python train.py --num_hidden_layers=9 --hidden_size=192 --num_attention_heads=3 --num_key_value_heads=3 --head_dim=64 --intermediate_size=384 --vocab_size=4096 --hidden_act="swiglu" --norm="rmsnorm" --norm_place="pre" --norm_eps=1e-05 --positions="rope" --rope_theta=10000.0 --rope_fraction=1.0 --qk_norm=false --attn_scale=0.125 --bias="none" --tie_word_embeddings=false --parallel_block=false --init="normal" --init_std_qkv=0.0409 --init_std_o=0.00963 --init_std_up=0.0409 --init_std_down=0.00681 --optimizer="adamw" --learning_rate=0.0017 --beta1=0.9 --beta2=0.98 --weight_decay=0.064 --lr_head=0.00525 --max_grad_norm=1.0 --warmup_steps=203 --schedule="wsd" --decay_fraction=0.819 --decay_shape="linear" --final_lr_fraction=0.0 --batch_tokens=[16384, 32768, 65536] --max_seq_len=1024 --doc_mask=true --train_tokens=259500000 --max_steps=7141 --dataset="wikipedia_en"
MLP neurons of a small language model. Each row is named by its layer, matrix (gate and up: input weights) and neuron, and shows model dimensions 0-127. Each number is 128 + 32 x the weight over its row's rms, rounded and kept within 0 to 255. Numbers have three digits each. A neuron's up and down rows have the sign that makes its largest values positive.
Before each neuron's rows, "fires after" lists the tokens most often just before its 100 highest values on Wikipedia text that the model never trained on.

fires after: "in", "or", "I", "In", "Or"
L5.gate375:123141145125155140101102140116093109188086086085091123102180124110036158125131201132057146139092155095140143163127148163121120141090143079158096094153130125099079126142149075152128153149114165079111090129102135128067131086065166133109094127112255120125112116058105160173199145103128081134124142065135130147101117120118114092124177130138172106170124080102124143150142142154112135133137
L5.up375:094090152161149134164154177148083164115155091195148138125125120134133165171145063170153118064116177142116147103126164145159124097080163156114088092084113086089045146077207139111106156116107135129121127112153084106105168104112129125130146112039145178209160077134120084128129118086139107162117110099101099126164122153154155108126109113115075153113117084122117090176083145130129119110137

fires after: "H", "F", "| ", "h", "O", "G"
L5.gate293:104160166132150131151102049144132109153139087198118116045132080142136106082151110157190129173133109062118155117177158107123077157124136075111131145152076087118132133081094065105129105161083070118162095158078094108126168140098146091114114137084094155144084110097127093148150154084107104095098120100228119182106200104110090108160118060120111147154108138109063126131085121110154102150154
L5.up293:152146121167155121129127084117048117098075137085140145168078120124138159104140140091115106124140147120192148116168103160190156076126171188154111099143099112132105168155110153155148074117161113094094131136144139211136101155186141151137080155125097184184123135181123087118047141068146176070123112104159135102141121106164190133112133113170089107166142190085136134100138084086082107163153

fires after: "=", "known ", "S", "("
L3.gate366:155099098125140095173113178130082164160119167146137138101162153152209121104120126082162137119127045131102088142145141135113113131065077158128149094102124135135181131115189115132174119134144117097154117119147167159154106144148134148147107169152136141182115119117134074114154162088102078167143083120122126135156181064156174077105120127132099113113168142071072095158174061099136122142135
L3.up366:136035122117117168179151144096153182125129131181099150122086150150150164123118116134114087136111130086156125141135151129180123145106140065078127094078094161097048123142124152107086160147137167118150119097099156114186131152137135173122096110094118110110135104099136142178112220177135088116129166147096086127094128134157097133131176084180146110101140097156117162151108132134131154053087

fires after: "N", "B", "F", "M", "- ", "″"
L3.gate49:153146079111164084122141129124119146022104152095069093097124098158118142149161149120156093164107085092136174135102136090159201093130126108083161132137100155185126186127122150100154086091104071129093172147133147178144136174111108136090139158079195109136159113113077127133140154128107085119171115124186176145150125170143146182140111118149117110160123104106101134135160130111154126124152
L3.up49:159142170055136123195079081111143112159095131138109128077148168158092138106103087202147148112163128113157179132151102194140166097077140122113162119103093157087117210130138117150138135085138076105115131101170133172193116189137145123142133160073110159122072145106091116100116112106111143061105193078146121109145145142187143096088172126110168179119146179118132145131124100184165105148073

fires after: "T", "C", "A", "N", "L", "M"
L5.gate244:104135117151112013158147120102127122099105083123144134079113108098118144136169077117082142073113192148127162121119064145168142168127117130104117121121201104152176086105166151141131168127072093131137143105120141143133188141157173120144120120111086150109115121111128142135132096124062153189106135112123173032170088137107126163131139125174119109132116150128160065068079168111121126100129
L5.up244:087137100144182142138189059121166147121105191118183128091144159139148101070120134074144104111117132159130103126179156135092114103144138191060109155100103091142113128133108089096113151093159105136116161163118223111129107141070122132080142159141179157154085072099162166091147125130131130115168107125165111162136137183150179111126170071125120147159150126129127166136065129090080103168109

fires after: "m", "t", "i", "am", "A"
L5.gate240:108154112129130115130105170105136099128121149126134165113215103126037127132160141054133099094137112184094179151104051174123146120119090128127117103128174112128104147122138098112166129158133117096161123112137113163153169146156163132110107144140109116152130141150129099144121058067160136059119114181146247075105116130134145081093192112178130183153115103053116123133126150102139171077134
L5.up240:095104106107165163163124161170125149090168134179110132113043110127087164137117105166141125072146118078077036111107109152126166139168159122120147175148122148158132134098136111135180131129119182125129166136124190086134150127115178147130073102163171138118090120039148095177105129059131162142161129073176158126165115119122147138151120170133146203135119148132091068131166105119102134158179

fires after: "co", "re", "at", "spe", "Di", "ti"
L5.gate333:157126183158138190129159075135138129060199147140116126133130175139154128158170119160076111126121095167141116064132099130081127109161137152103105110137127130144137122130126207179108103073108124123141066116140095117125133131112115167065136108079120159127098104097127152151147169076074120122144160200147117101121116197149086116091118127148172156194115136126101183099065197116157148058102
L5.up333:169142139137109153144168178141148174136184087167144169166144146110203112149120110159151158035090154141139180132098100110090065120081153135139118102143149152113199085167105127170131074165106063163141138140140107118163171152145148147127144122093161158137118146112110137144107043116213175157146117145101151121141137137131126163122125135113095106096103166114132140134150168126119153139149

fires after: "E", "H", "F", "A", "f", "y"
L5.gate126:139145110145093089140081118126058128123105138123155134122117148158175139100185127133145121080100195088124138155155081175160101060128108177177169098138122079103134133099156114058133138078147119144126144203084051184065158163159139143110087217098145147151064116085151190131194153160119141153112112116127149117133160090173114152160145084113157094160083156178148140117123150129150112113119
L5.up126:127123148141118167144157119128163157126137197129188130180169112115136128103113136094090117102132095103129127137153142168188082164160051130151142179179105050160128061148156132170134089194112110064063147169187125110138100130119089097088145164122136146084133122165182074165098140112143152089142073152155118094115154157116087124096166131155137115132138149101203122126118155126097117100119